MLP neurons of a small language model. Each row is named by its layer, matrix (down: output weights) and neuron, and shows model dimensions 352-415. Each number is 128 + 32 x the weight over its row's rms, rounded and kept within 0 to 255. A neuron's up and down rows have the sign that makes its largest values positive.
After each neuron's rows, "raises" lists the tokens whose logits its output raises most directly, leaving later layers aside.

L9.down539 [ 79 112  99 116 112  62 126 153 206 160 155 136  73 173 126 119 152 137 155 147  93  99 143 134 127 150 100 120 124 162 100 141  72 127 125 102 166 101 129 119 172  78 149 115 128  65 127 121 209 147 120 123  63 112 160 179 156 150 131 167 148 209  97 152]
raises: "–2", "th,", "–3", "-2", "–1"

L5.down606 [130 106 125 116 161 169 132 146 117 103 154 151  96 131  52  99 165 132  78 130  83 104  62 152 167 158 134 141 138  76 114 157 122 181 133 182 123 156 145 147  94 140 104  91 143 132 132 158 122  90 115 142 152 120 114 128 126 178 158 192 199 112  96 167]
raises: " it.", " it,", " any", " his", " its"

L6.down243 [126 126 152  99 100 134 106 148 103 137  63 183 138 105  77 119 126 132 158 243  92  82 113 156 168 137  97 163 106 147 105  68 166 109 146 108 106 115 124  74 118 157 122 108 150 175  97  80 192  92 139 139 109 129 162 134  93 113 137 201 143 154 172 178]
raises: " however,", " although", " especially", " particularly", " though"

L5.down1020 [129  73  73 121 150 114 174 130 140 123 144 102 152 117 127 129  55 110 134  85 117  75 168 143 120 137 121 132  82  65 122 150  97 140  98 110  91 101 119 135 153  84 105 143  89 115 115 118 168  89 138 120 127 139  88 129 109 172 152  74  98 145  73 152]
raises: " have", " visit", " hold", " do", " attend"

L5.down711 [108 191 145 103 123  83 116 181 172 140 131 123 113 159  75 102 135 130 145 212 114 134  84 126 150 132 114 124 109 122  93 167 166  78  71  58  67 108 138 115 118 106 144 106 165 166 113 128 137 111 120 134 113 127 138 141 132 116 121 163 157 125 148 129]
raises: " some", " the", " its", " those", " these"

L5.down950 [201 167 124 106 100 119 128  58 164 163 152 126 182 156 153 112 149 150 157 110 123 123 142 175 102 115 140 145 145 183 169 153 179 144  92 127 169  85 200 143 116  83 141 114 147 132 109 209 155 139 121 144 155 170 169 144 125  59  89 105 111 112 103 114]
raises: "pan", "ke", "den,", "tar", "ten"

L9.down847 [179 159 165  94 153 153 130  74 152 139 118 116 128  97 147 104 130 123 144 112 119  80 194 181 127 126 174 146 179 136 146 126 122 132 144 149 122 109  75 113 108  81 153 148 151 135 104 175 141 129 117 100 181 163 105 165 155 139 126 165  92 125 110 125]
raises: "age", "ment", "ments", "age.", "age,"

L7.down610 [108 181 173 158 134 114  78 110 136  98 186 156 128 156 171 110 133  54 162  97 193 112 125 100 149 117 140 108  81 142 117 170 136 106 118  37 135  91 177 122 131 147 100 133 140 175 110 124 134 132 117  86 129  76 181 128 118 130 121 132 174  93 149 131]
raises: " movie", " soundtrack", " film", " Studio", " Soundtrack"

L9.down137 [188 130 173 153 181 115 145 124  87 108 112 133 192 193 188 111  62 114 137  86  92 140 109 143 146 159 133 133 102 134  98 142 165 105  86  93 123 192 120  78 163 159  99 139 150 108 142 181 148 109 193 131 128  96 131 126 147  86 110 136 126 145  87  84]
raises: "\")", "):", ")", ")\"", "s)"

L5.down432 [139 199 132 146 157 171 196  40 137 125 149 124 125 147 150  71  63 157 142 105  89 115 128 113 167 116 144 137  71 126 159 134 136 100 164  84  77  98 183  92 129 145 127 174  93 102 154 124 127 159 104 117  70 145 193 111 104 139 141 156 128 127  71  98]
raises: "s", "s.", "utes", "iva", "s,"

L2.down1240 [145  68 110  71  90 116 113 128 120 132 109  97 115 144  91 176 125 124 103 145  95 151 135 122 168 145 140 192  48 166 150 144 157 136 135 139 119 171 178 124  44 132 145 161 131 116 117 147 110 163 165  99  81 139 105 116 127 154 120 166 141 121 168 103]
raises: " them.", " it.", " by:", " two.", " to"

L7.down12 [ 76  73 126 140  70 140 157 120 142  84 173 163 142  63 110 129 114 139 152 125  97  90 126 116 117 136  59 149 170 124 109 141 137 123 123 156 139 149 159 133 142  77 184 121  55  84  81 115 138 132  96  79 161 153 161 108 127 149 151 150 128 125 150 112]
raises: " such", " are", "etter", "’", " were"

L7.down1072 [125 151 147 101  61 144  93  79 131  71 185 168 151  75 112 101 161 170 120 113 125 120  94 145 116 163 122 143 128 142  96  85 131 133  73 174 187  91 164 112  93 111 172 128 174 126 167 162 112  91 193 120 137 101  98 131  82 143 115 100 134  88 187 131]
raises: "teenth", "th", "ank", " strikes", "eth"

L7.down1171 [116 123 105  89 146 142 116 181 180 175 124  82 144 160 197 135 149 185 124 106  72 131  98 125 132  85 141 143 219 186 154 146 120 108 176 135  69 135 211 150 142 109 145 155  95 108 163  74 152 112  82  66 114 115  94 131 167 134 118 134  90 171 113 180]
raises: " his", " himself", " career", " himself.", " himself,"

L7.down700 [103 120  94 156 103 126 111 101 163 142 217 150 110 105 138 106 172 134 128 197 112 163 136 163 156 158 120 129 128 143 142 123 180 138 115 185 123 149  96 170 124 175 135 204 134 168 159 121  85 117  95 131  84  96 140  83 136 136 164 119  90 145 120 134]
raises: " by", " by:", " with", " on", "s,"

L5.down1322 [ 98 113  75 172 157 105 189  72 145 145 162 148 181  93 136 163 137 121 101 188 121 142 160  94  60 123  95 114 153 105 118 170 181 106 182 156 168  92 117  81 132 150  62 123 235 131  88 120  91 128 154 176 128 154  73 162 199 142 107 106 150  91 150 152]
raises: "ance,", "ance.", "ances,", "ances", "azz"

L9.down581 [ 76 138 149 187  69 115  88  72 125 138  64 151  93 104 121  76 139 108 103 208 118 121 120  96 108 118  94 128 134 121 111 135 113  99  78 123 120 157  87 170 105 106 120 131 146 173 157 121  52 103 132 135 116 158 127 115  69 131 125 121 148 129  59 116]
raises: " they", " you", " is", " day", " it"

L9.down319 [ 84  73 156 125 150 127  71 163 130 165 151 153  95 173 171  83 146 137 143 161 161 125 153  60 123 128  97 183  91  89  79 148 160 158  99  48  85 149 114 141 140 122 202 137 127 192  82 139 114  96 118 164 156 159 216 104 113 129  86 120 128  76 103 134]
raises: " they", " she", " it", " he", " there"

L9.down65 [139 176 164 107 101 168  84 127 125  90 121 144  79 139  95  89 155 158 147 195  98 140  88 150 149 129  77  95 119  94 145 105 117  95 169 116  86 143 174 128  90 161 145 138 173 124 149 146 128 118 139  92  75 143 156 113 142 110 187 163  97 130  97  90]
raises: " it", " there", " they", " you", " nothing"

L9.down894 [121 117  72 103 107  85 136 134 171 119 166  84 123 131  85  90 133 105 159 150 136 125 156 174 106 121 124 159 158 160  97 166 111 138  97 117 160 163 112 142 160 132 149 138 163 193 132 161 133 130 147 103 154 121 199 115  98  91 146 154 136  96 201 181]
raises: "ios", "uda", "ina", "ora", "zi"

L2.down1072 [121 128 141  98 102 102 121 141 123 105 134 171 136 133 107 228 127 146 137 116  54 117  97 112 141 131 112 189 112 134 139 153 122 109 176  93  98 146 191 115 156 146 175 118 120 108 162 158 172 111 121 132 122 134 138 136  74 103 171 151  90 199 128  89]
raises: " the", " him", " their", " them.", " his"

L6.down913 [ 61 160 155  79  97 160 127 124 152 173  61 134 124 157 166 178 114 176 104 159  81 110 117 137 138 130 111 151 166 196 154 157 123 137 116 121  80 137  89 106 152 159 174 119 125 158 151 127  87 100 142 102 126 106 128 178 116 126 100 120  96 156  84 109]
raises: "or:", "or,", "ern", "ors,", "ors"

L5.down538 [131 122 136  89 150 144 103 139 113 126  85 165 147 128 118  84 163  65 115 102 140 112 196  96 137  93 110 172 139 147 142  81  99 131 149 224 120 151 123 160 122 117 144 128 131  64 148 102  37 164 145  98 123 132 101  86 109 104  94 148 137 188 140 148]
raises: "ient", "ly", "ence", "ly.", "ly,"

L2.down68 [136 138 120 147 109 124  92 148 141 129 132 118 111 166 211 132  70 135 136 149 117 125 165 137 144 136 142  77 169 155 166 148 119 143 102 117 151 123 123 170 143 106 114  58  68 125 208 110 127 166 211 139 148 124 102 146 102  73 136 132 146 133 113 136]
raises: "==A", "==", "==C", "==E", "==Ch"

L9.down603 [157 171 146 120 153 126 121  75 136 145 132 101 166 109 143  47 112 154 163  94  93 129 146 140 168 111 129 107 112 107 162  88 153 122 133 113 141 106 122 159 164 150 156 160 106 159 176  87 151 122  90  72 149 129  36 127 140 139 115 145 163 125  96  88]
raises: "ment", "ment,", "ment.", "ing,", "ments"

L7.down1113 [196 131 144 161  95 106 101 105  51 151  69  99 107 149 142 137 173 140  82 138  93 121 133 171  76 132 175 146  98 110 100 140 167 170 161 158  98 187 154 139 195 181 109 115 140 150 152 155 148 161 124 129  97  95 142  52 127  96  98 124 123 142 108  99]
raises: " down,", " down", " out,", "ump", "able,"

L9.down89 [112 143 171  93  90 105 112 106 145 112 169 113 199 131 144 120  97 146  89 115 103 145 121 125 127 136 189 101 129 108 190 172 110 118  78 146 195  98 118 138 180 116 118 130 108 167 119 188 135 143 134 131 124 112 122 170  81 149 144 129  92 117 131  93]
raises: "e.", "e,", "es,", "es", "es."

L9.down682 [168 144 169 127 161 156 152 148 152 135 106  71 104 119 163  57 111  76 102 116 174  40 108 136 137 185 202  93  55 140 119 108  98 222 171 158 182 157 115 143 178  96 104 107 160  97 177 167 144 146 140 130 114 127 126 118 146 113 114 160 130  99 146 100]
raises: "iac", "s;", "me", "s'", "iak"

L2.down30 [110 136 160 173  85 156 146  99  98 112  94 103 131 132 159 100  90 130 132 147 110  84 141 154 113 103 119 127 142 158 137 105  92 150 136 122 165  77  81 143 104 116 103 239 123 156 116 131 114 107 193 139  61  99 156 118 139 143  99  98 111 110  87  98]
raises: ",", ".", ",\"", ",000", "s\""

L9.down77 [102  71 142 126  93 165 189 120 140 100 180 119 171  91 106 139 121 160 147 149 108 115 103 145  92 193  50 150 140 139 161 149 107 159 170 114  77 123 146 154 194  96 176  86  62 103  93 133 133  88 106  94 106 168 158 120 161  92 152 118 106 139 131  97]
raises: " are", " were", " have", " include", " include:"

L9.down163 [107 159 161 164  90 130 121 124 154  93 128 123  42 113  76 125 141 182 190  90  98 168 118  87 203 126 111 139 149  43 163 179 111 133 116 126 131  88 123 138  87 157 183  96 174 108 105 135 175 120 151 101  92 126 170 167  81 143 161 138 133 124 156 161]
raises: " titles", " clubs", " groups", " families", " levels"

L2.down202 [144 144 142 158 134  61 121 152  91  90 117 117 126 120 124  97 142 105 191  94 107 165 155 144 137 149 136 142 103  94  63  88 170 165 130  94 127 188 121  68 134 165 107 118 175 166 133 127 186  60 136 174 111 150 164 156 105 130 101 108 181 124 162  75]
raises: "),", ")", ").", ");", "%)"

L9.down726 [ 85  84 115 134 105  67 143 108  84 156 138  93 145 170 138 133 148 134 142 124 201  91 144 109  88 112 130 138 102 145 143 117 155 135  84 126 151 144  93 117 108 102 161 120 109 158  82 115 126 146 149 122 103 201 141 106 119 137 127 102 129 162  67  92]
raises: " he", " she", "==Biography==", "==Early", " least"

L7.down1182 [ 78 113  70 173 123 109 125 134 123 139 156 116 148 107 155 105 129 175 114 135 130 126 105 161  93 109  83 108 165 114 139 118 118 158 101 124 177 151 196 123 133 135 134  98 115 168  86 200 142 153 123 141 171 114 130 157 148  74 141 179 145  98 122 104]
raises: "y.", "y,", "y's", "t,", "ty,"

L2.down1033 [127 104 176 169 115 145 161  84 135  83  72 151 152 117 151  81 104 181  69 124 155 125 106 154 132  59 114 114 131  82 108 150 100  86  89 139 122 110  95 158  85 118  77 146 121 170 127 149 121 141 163 112 104 152 125 140 158 155  62 113 147 113 153 103]
raises: ",000", "+", ",", " |", "–5"

L7.down861 [154 125 121 147 145  89 148 129 155 181 161 143 107 130  95 108 110  88 154 136 207 131 120 158 119 133 108 139 140  77 122  70 121 158 128 161 125 132 122 129 154 152 120 127 125 174  85 122 157 103 110  99  80 153 143 167 162 164  59  91  93 121 219 196]
raises: "j", "ov", "ac", "jan", "c"

L9.down1160 [110 135 146  73  90 124 148 158 164 186 160 110 112 111  98  91 119 125 158 124  93 133 151 199  53 154 141 115 160 142  87 174 144 188 106 106  97 148 127 130 114 148 104 161 130 131 141 136 116 109 106 103 140 154 101 128 134 172 130 155 157 132 141  96]
raises: " himself", " himself.", " Sr.", " himself,", " Jr."

L5.down878 [122 129 188 106  85  87 109  99 173 118 159 129 142 125  92 133 106 154 106 228  68  95 126 150 145 107 147 109 118 108  33 124  55 112  61 118  96 127 148 147 161 123 123 107 103 150 106 102 129  99  86 123 120 156 101 153 160 161  89 167 182 205 133  59]
raises: "\n", " |", " He", " The", " In"

L9.down1256 [139 199 163 104 185 157 191 143 115 163 183 148 175 110 163  80 154 135 137 145 171  70 196 125 146 139 168 117  90 197 143 117  63 153 160  94 154  77 146 117 106 105 135 163 118 106 121 104 160  92 137 116 120 147  69 125  96 180 115  82 114  85 134 105]
raises: "s.", "s:", "s;", "s", "s,"

L9.down563 [132 213 105 134 162 130  98 148  80 143 186 136 209  85 148 167 130 113 146 111 189 159 118 176 113 132 108 202  73 103 164 106 145 140 127 125 123 119  92 158 135 140 112  75 106 159 143 153 136 143 124 127 118 158  97 135 159 158 108 150 156 135 134  75]
raises: "’", "her", "'", "era", "ed"

L9.down803 [ 92 105 159 127 119 118 115 156 123 159 124 120 144 123 161 114 121  96 137 177 104 148 133 110 120 133 115 116 117 151 148  60 108 100 166 130 154 116 174 160 117 112 117  67 155 175 142 140  88 136 115 110 116 173 146 139 102 144 139 153 151  81 149  93]
raises: " them", " him", " this,", " this.", " it"

L9.down893 [118 142  84 132  51 166  97  98 121  75 176 103  86 126 126 141  94 124 126 188 116  88 133 154 105 125 131 141 141 127 154 131 148  68 199  79 116  93 145 158 108 218 105 135 130 130 120 133 155 127 115 160 117 155 125 132 144  96 137 128  43 159  49  97]
raises: " they", " it", " you", " there", " he"

L9.down1266 [133  99 201 138 144 130 110 122 137 104 101  48 128 166 141 127  80 159 181  99 113 124 147 129 111  85  93  86  84 112 144 109 119 124 129 115 187 131 141 139 150 120  73 154  85 133  94 211 109 174 155 114 153 172  85 160  79 122  88 147 145  85 108 128]
raises: "ss", "s", "s;", "s'", "eded"

L2.down359 [144 196 143 110 130 134 133 133 100  97 165 111 160 110 127  94  61 137  97 185  99 118 133 143 109 129  69 150 105  81 132 169  81 107 106  71 108 114 148 181  75  77 131 129  96 113 140 151  80 152 134  85 177 102 154 113 133 157 128 153 123 144  82 132]
raises: ",", "ed,", "s", ".", "e"

L5.down958 [121 116 162 132 111  50 132 160 143  93  69 122 180 194 130 142  87 139 182  78 141 141 144 144  64 134 100 127 158 130  91  95 112 141  69 104 137 160 149 170  96 133 112 121 154 139 143  95 120 129 127  60  98 187 115  96 151 181 100 157 135  56 111  58]
raises: "qi", "q", "du", "zh", "sha"

L7.down444 [ 69 141 111 125 144 131 157 110 154  87 132 110  78  81 113 116 154 130 168  67 129  99 145 143 165 144 113 151 171  98 160 136 100 193 118 141 150 125 140 149 156 123 111 130 191  98 136 146  89 132 154  58  86 131 129 150 111  88 110 114 133 159 150 144]
raises: " generations", " weeks", " years", " years.", " years,"

L2.down955 [133 117 145  65 107 172  97 111 122 125 132  94 125 147 116 135  96  90  55 120 126 169 125 160  72 186 113 108 103 135 177 128 156 138 122 168 114 147 160 146 161 138 130 149 182 105 130 143  95 133 151 202  63  97 142 145 144 127 131 119 121 141 101  81]
raises: ".\"", " to", ";", "!", "\";"

L9.down1245 [180 136 122 131 109 110 165 138 123 114 116 196 130 104 117  89 173 139 151 108 126 110 122  93 156  95 182 132 130 159 137 137 149 192  98 190 159 203 191  72  68 127 162 115 147 138 163 123 123 114 149 145  95 121 165 112 143 134 104 158 156 126 116 170]
raises: "ry", "ries", "rey", "ry,", "ro"

L2.down440 [125 161 111 117  98 136  84 107  93 100  96 118 192 113 133 100  45 110  79 141 176 160 138 131 126 123 130 143  40  54 162 147 170 132 131 151 115  98 101 151 102  33 169 173 140 123 170 132 155 100 166 127  85  91 117  97 174 159 120 120 125 100 165  93]
raises: "s", "s,", "er", "a", "com"

L9.down1141 [ 79 161 175 125 129 168 169 138 177 177 204 137 108 168 186 182  70 122 110  77 132 144 181  73 125 147 126 187  86 156 117 120 137 190 203 133  97 160 145 123 139 117  77 155  78 137 147  99 113  69 155 196 158 113  27 153 117  79  89 107 139 167 173 106]
raises: " of", " Of", "ago", "'ve", "ony"

L2.down1183 [134 142 116 118 214 163 135 102 155 136 114 123 136 177 122 140 107  95  71 101 157 141  98 128 110 188 145  92 141 113 107 128 119 139 177 116 134 159  86 115 149 143 160 129 122  71 139 140 154 167 108 132  91 121 103 156 169  94 191 127  64 156 117 114]
raises: " land.", ".;", " respectively.", " south.", ".)"

L2.down964 [126 151 185 115 111 113 161 158  26 100 202 139 136 138 123  52  95 106 131 126  72 104 142 144 122 119 175 130  66 130 119 198  91 124 131 136 132 149 195 115  95 109  84 142  85 122 129 128 123 118 144  92 175 131 136 101 168 134 102 128 164 177 104 153]
raises: ",", ".", " of", "e", "s"

L2.down1092 [123 109 123 114  83 121  72 121 154 112  91  93 106  70 158 110  92 148 114 110 121 175 101  85  98 136  97 146 146  60 141 104 139  83 139 129 118  85 129 131  36 105  81 139 148 113  53 101 147 174 141 122 109 127 149 129 139  83 107 132 136 142 158 139]
raises: " |", ",", "s", "–0", " City."

L5.down774 [115 125 107 107 102  83 168 173  99  95 150 144 143  99 174 115 188 151 154  71 122  98 134 185 125 107 136 184 155  68 191 162 175 175 129 174 210  43  87  97 139 141  72 111 136 167 139 132 103 148  83 143 126  99 114 102 143  94 112 150 205  80 131 137]
raises: "ually", "une", "ua", "port", "uit"

L2.down199 [131 115 114 124 122 175 165  66 132 114 124  97 166  38 140 116 122 170  85 112 157 111  89 124 189 176  73 149 131 185 154 133 147 151 144 117 107  97 152 100 124  86 190 102  76  94  81 149 129 126 124 103 102 118 129  81 136 127 159 120  98 100 155 126]
raises: " were", " are", " have", " themselves", " respectively."

L5.down841 [133  88 133 150 120 141  89 122 110  99  71 123 114 137 112  86 131 136 147 143 132  96 149 134 107 111 108 142 128 166 128 112 104 139 114  87 160 135 124 130 148 140 148 206 111 125 130 160 135  97 210 127 104 105 170 108  74 141  99 124  69 146 117 101]
raises: ",", ",\"", ",000", ".", "teenth"

L6.down442 [143 109 133 147  97 146 138  57 122 100 146 101 162 167 160  78 108 164  94 131 143 151 155 159 140 156 122 187 135 123 156 152 111 102 153 150 120 155 184 147 119  94 113 123  64 131 166 152 130 117  87 117 115 114 196 102  67 147 127  94 125  99  80  96]
raises: " |", ",", "s,", "e,", " ("

L5.down1048 [123  87 148  58 154  99  85 146 106  82 115 112 116 115  97 114 175 186 116 151 129  99  79 110 137 111  81 172  93 112 123 134 112 109 126 109 143 137 170 122  86 117 146 131 140 176 177 140 144 150 174 112 159 164 185 186 122 170 135 149 165 139 149 212]
raises: " his", " something", " someone", " it,", " it."

L9.down196 [155 101 141 157 160 106 143 202 100 118 128  92 172 187 147  58 104 109 179  88 102 122 141 190 152 165 146 121 134 153  85 168 184 112 117 104 149 186 130 111 127  94 123 132 156  82 109 145 134 105 155 137 198 126 160 108 155 137  95  94 172 124 116  75]
raises: "),", ")", ").", "s)", ");"

L5.down49 [107 189 126  99 108  88  82 148 181 160 156 157 101 176 145 131  80  86 189  85 141 125 177 142 129 133 133 122 138  80 154 158 120 117 140  87 137  92 147  98 174 126 108 113 122 164 107 111 138 133 128  92 130 108 147 104 189 113 123 107 102 112 157 126]
raises: " soundtrack", " lyric", " music", " starring", " film"

L6.down538 [ 97 124 146 103 167  87 129 146 124 191  90 113 122 143 154 105 200 174  89 231 117 109 167  74 165 128 145 144 115 176 141 147 176 160 167  89 102 162  98 160  95 136 137 129 163 150 146 114  66 149 147 124 114 117 124 136 125  74 120 123 113 147  77  72]
raises: "er", "ment,", "ment.", "ment", "us:"

L9.down1174 [114 118  61 130  95 140 132 100 150  91  75  75 121 157 124  84 131 155 117 113 175 110 118  80 103  90 166 158 143  65 125 128 126  91 136 121 102 116 112 133 136  94 155 118 159 151  85 104  88 132 125 128 216 185  95 112 114 112 106 118 152 167 143 115]
raises: "iro", "ira", "z,", "u,", "u"

L2.down1045 [124 156 234 116 140  87 118 150 187 143 162 167 158 127 117  84 114 168 104 145 133  77  87 151  97 105 108 153 115  83 102 118 115 158 175 175 125 126 140 100 108 123 155 148  91 148 147  77  79 110 118  88 116 101 109 156 134 141 103 170 113 148 132  72]
raises: ".", ",", ".;", ".com", "s"

L9.down966 [133 117 143  64 148  83 141  83 168 120  81  97 135 122 183 115  80 124 126  85 125 119 119 182  42 153 117 129 211 130  75 115 103 182 174 133  82 145 133 119 155  75 136 116 138 107 120 125  97 110 145 162 131 161  91 148 148 162 175 176  97 168  46 114]
raises: " himself,", " himself.", " himself", " scientist", " writ"

L9.down118 [ 59 131  85 139 127 139 105  40  74 153 165 149  83 139 124 166  99 128  89 105 136 138 152 139 150 153 125 133 152 126 133 128 134  99  80 152  74 128 158  87 128 118 152  96 166 155 148  89 139  95 173 167 172 149 139  93 141 202 194 137 169 159  59 188]
raises: " may", " could", " died", " would", " suffered"

L6.down726 [ 77 188 135 101 162 141  97 124 134 147 126 110 143  63 144 117 117 117 159 124 147 165 134 148 110 138 129 110 129  97 157 172 159 156 175 107  89 146 176  75 123 106 157 147  76 145 165 146 126 146 123 129 126 132 144 117 163 149 113 136 115 134 133 116]
raises: " who", " him,", " himself", " himself,", " him"

L5.down736 [ 84 110 165 152 121 101 143 162 140 127  93 165 112 194 107 134 132  73 180 166 121  96 121 192 139 139 121 186 129 125  96  89 159  98  86  82 157 116 145 170 150  88 153 163  96 134  81 145 150 105  95 165 131  76 111  73 107 132 124 104  69 146 100 136]
raises: ",", " special", ",\"", " Crit", "ty"

L6.down903 [ 98 125 193 126 103 108 127 114 161 138 130 119 133 116 126 150 122 151 156 245 113  85  85 123 139 123 110 118 109 144  94 108 142 114  41 117 111 101 113 111 158 121 192 154 141 127 115 125 151 135 102  87 128 179  87 137 156 124 106 188  90 137 127  84]
raises: "\n", " They", " The", " There", " After"

L2.down1051 [ 82 148 143  87  94 112 128 116  99 110 145 107 132  94 137 171 165 119 109 126 113 164 159  79 129 167 144 219 108 117 107 139 171 100 116 149 144 115 133 155 165 135 150 109 167 111 148 137 171  97  84 126 122 123  78 106 137 103 143 151 113 168 105 148]
raises: " their", " the", " its", " any", " his"

L5.down316 [122 156 143 182 135 119  88 125 162 130 174 142 103 178 184 118  97  81 179  88 137 144 108 123 154 134 134 124 135  90 137 117 121 100 120  99 133 146 202 146 117  95 124 153  80 152  81 121 120  83 117  74 132 123 147  90 174 108 173 129 167  96 134 100]
raises: " studio", " movie", " soundtrack", " starring", " aired"

L5.down149 [107  79 123 138 174 153  97 144 104 107 167 130 113 135  82 108 146  93 146 187 105 153  66 177 140  87 128 155 154  87  91 115 141  82 122  61  84 114 109 106 112 139 128 107 179  65 189 118 137 163 115 140 146 102 131 144 112 105 150 180 121 213  82  88]
raises: " them.", " the", " their", " by:", " these"

L9.down1024 [124  98 170 171 144 141 161 111 178  85 176 129 120 126 114 134  52 176 142  79 119 173 150 137 124 120 137 154 116 151 135 120 111 122 150 130 105 170 147 144 112 141 165 181 134 109 151 109 131 107  41 103 180 161 120 106 204 173 140  99 209 165 138 130]
raises: " of", " (S", " Of", " (W", " (E"

L9.down859 [128 119 147 112  80 115 122 120 129  52 127 150  75 130 222 102 136  88 122 219 157  93 103 128 120  89 118 101 125 139 141 103 158 148 189  68 107  95 151 174 100 129 116 166  98 146 102 153 103 142 107  99 127 163 195 116  95  94 126 104 108 117 158  82]
raises: " they", " he", " she", " it", " we"

L9.down834 [105 111 184 105 140  81 147 177 136 151 118 136 128 108 193 100 112 138 126 150 100 131  95 149 120 129 121 101  80 118  96 100  86 193 181 165 148 110 102 103 121 168 126 122  85  85 127  64 109 134 178 102 117 133 115 124 151 122  88 176 154 114 104 112]
raises: ".", ".com", ".00", ".;", ","

L2.down195 [104  99 156 157 145 157 102  91 159 151 102 111 191 124  86 119 131 167 136 240 144 120  86 119  96  86  67 173 171 150 116 118 116 108 151  91 102 149 176 132 176 163 123 123  58 157 109 115 156  77  98 120 157 130 143  98 117  97 149 181 158 118 117 149]
raises: " although", " however,", " however", " who", " whose"

L7.down438 [146  80 197 124 122  72  99 136 224 107 117 115 141 173 135 177  86 103 150 239 109  43  87 128 122 135 127 141  78  95 112 115 146 134  61  77  93 115 160  80 155 138 132 110 142 181 115 101 123 111 116  54 146 150  62 145 120  79  53 187 115 125 155 114]
raises: " Their", "\n", " There", " Additionally,", " Both"

L9.down4 [182 102 139 158  77  80  94  87 131  75  85  86 162 161 144 130 125 114 131 112 178 159 132 145  91 119  88 175 129  97  72 123  90 132 175  46  98  79  68 116 105 116 138 170 132 117 144 118  98 129 114 133 166  80 119 110  93 152 164 192 135  85  77 107]
raises: "prising", "ted", "ated", "ently", " choice"

L9.down797 [128 160 168 137 125 108 148 112 115 127 158 151 133 139 194 133  67 129 152 161 108 152 140 163 114 118 111 135  86 159 126 141 128 109 104 129 142 124 163 155 132 124 158 114 152 137 158 178  91 107  96 131 153  99 127  91 131  70  87 145  97 120 130 155]
raises: ".S.", ".,", ".)", "..", " than"

L2.down570 [134  89 197 119  74 117  64 110 151 134 108 128 185 164 102 137 112 130 154 240 150  55 100 153 138 109 148 118 105 124 111 144 118  91  74  86  73 132 150  91 135 124 184 117 144 148 101 126 158 118  74  86 124 173 107 130 126 181  88 194 143 151 161 131]
raises: "\n", "|", " However,", " Additionally,", " There"

L7.down22 [139 139 117 161  97 161 124  37 192 146 113 135 136 137 193 178 126 149 149 111 156 137 144  98 173  66 186 124 111 188 144 147 165 112  80  99  77  80 104 111 112 115 113 112 147  85 166 128 109 155 104  88 149  86  70 142  86 131 115 106 103 152  67 107]
raises: "s)", "s,", "s;", "s:", "s."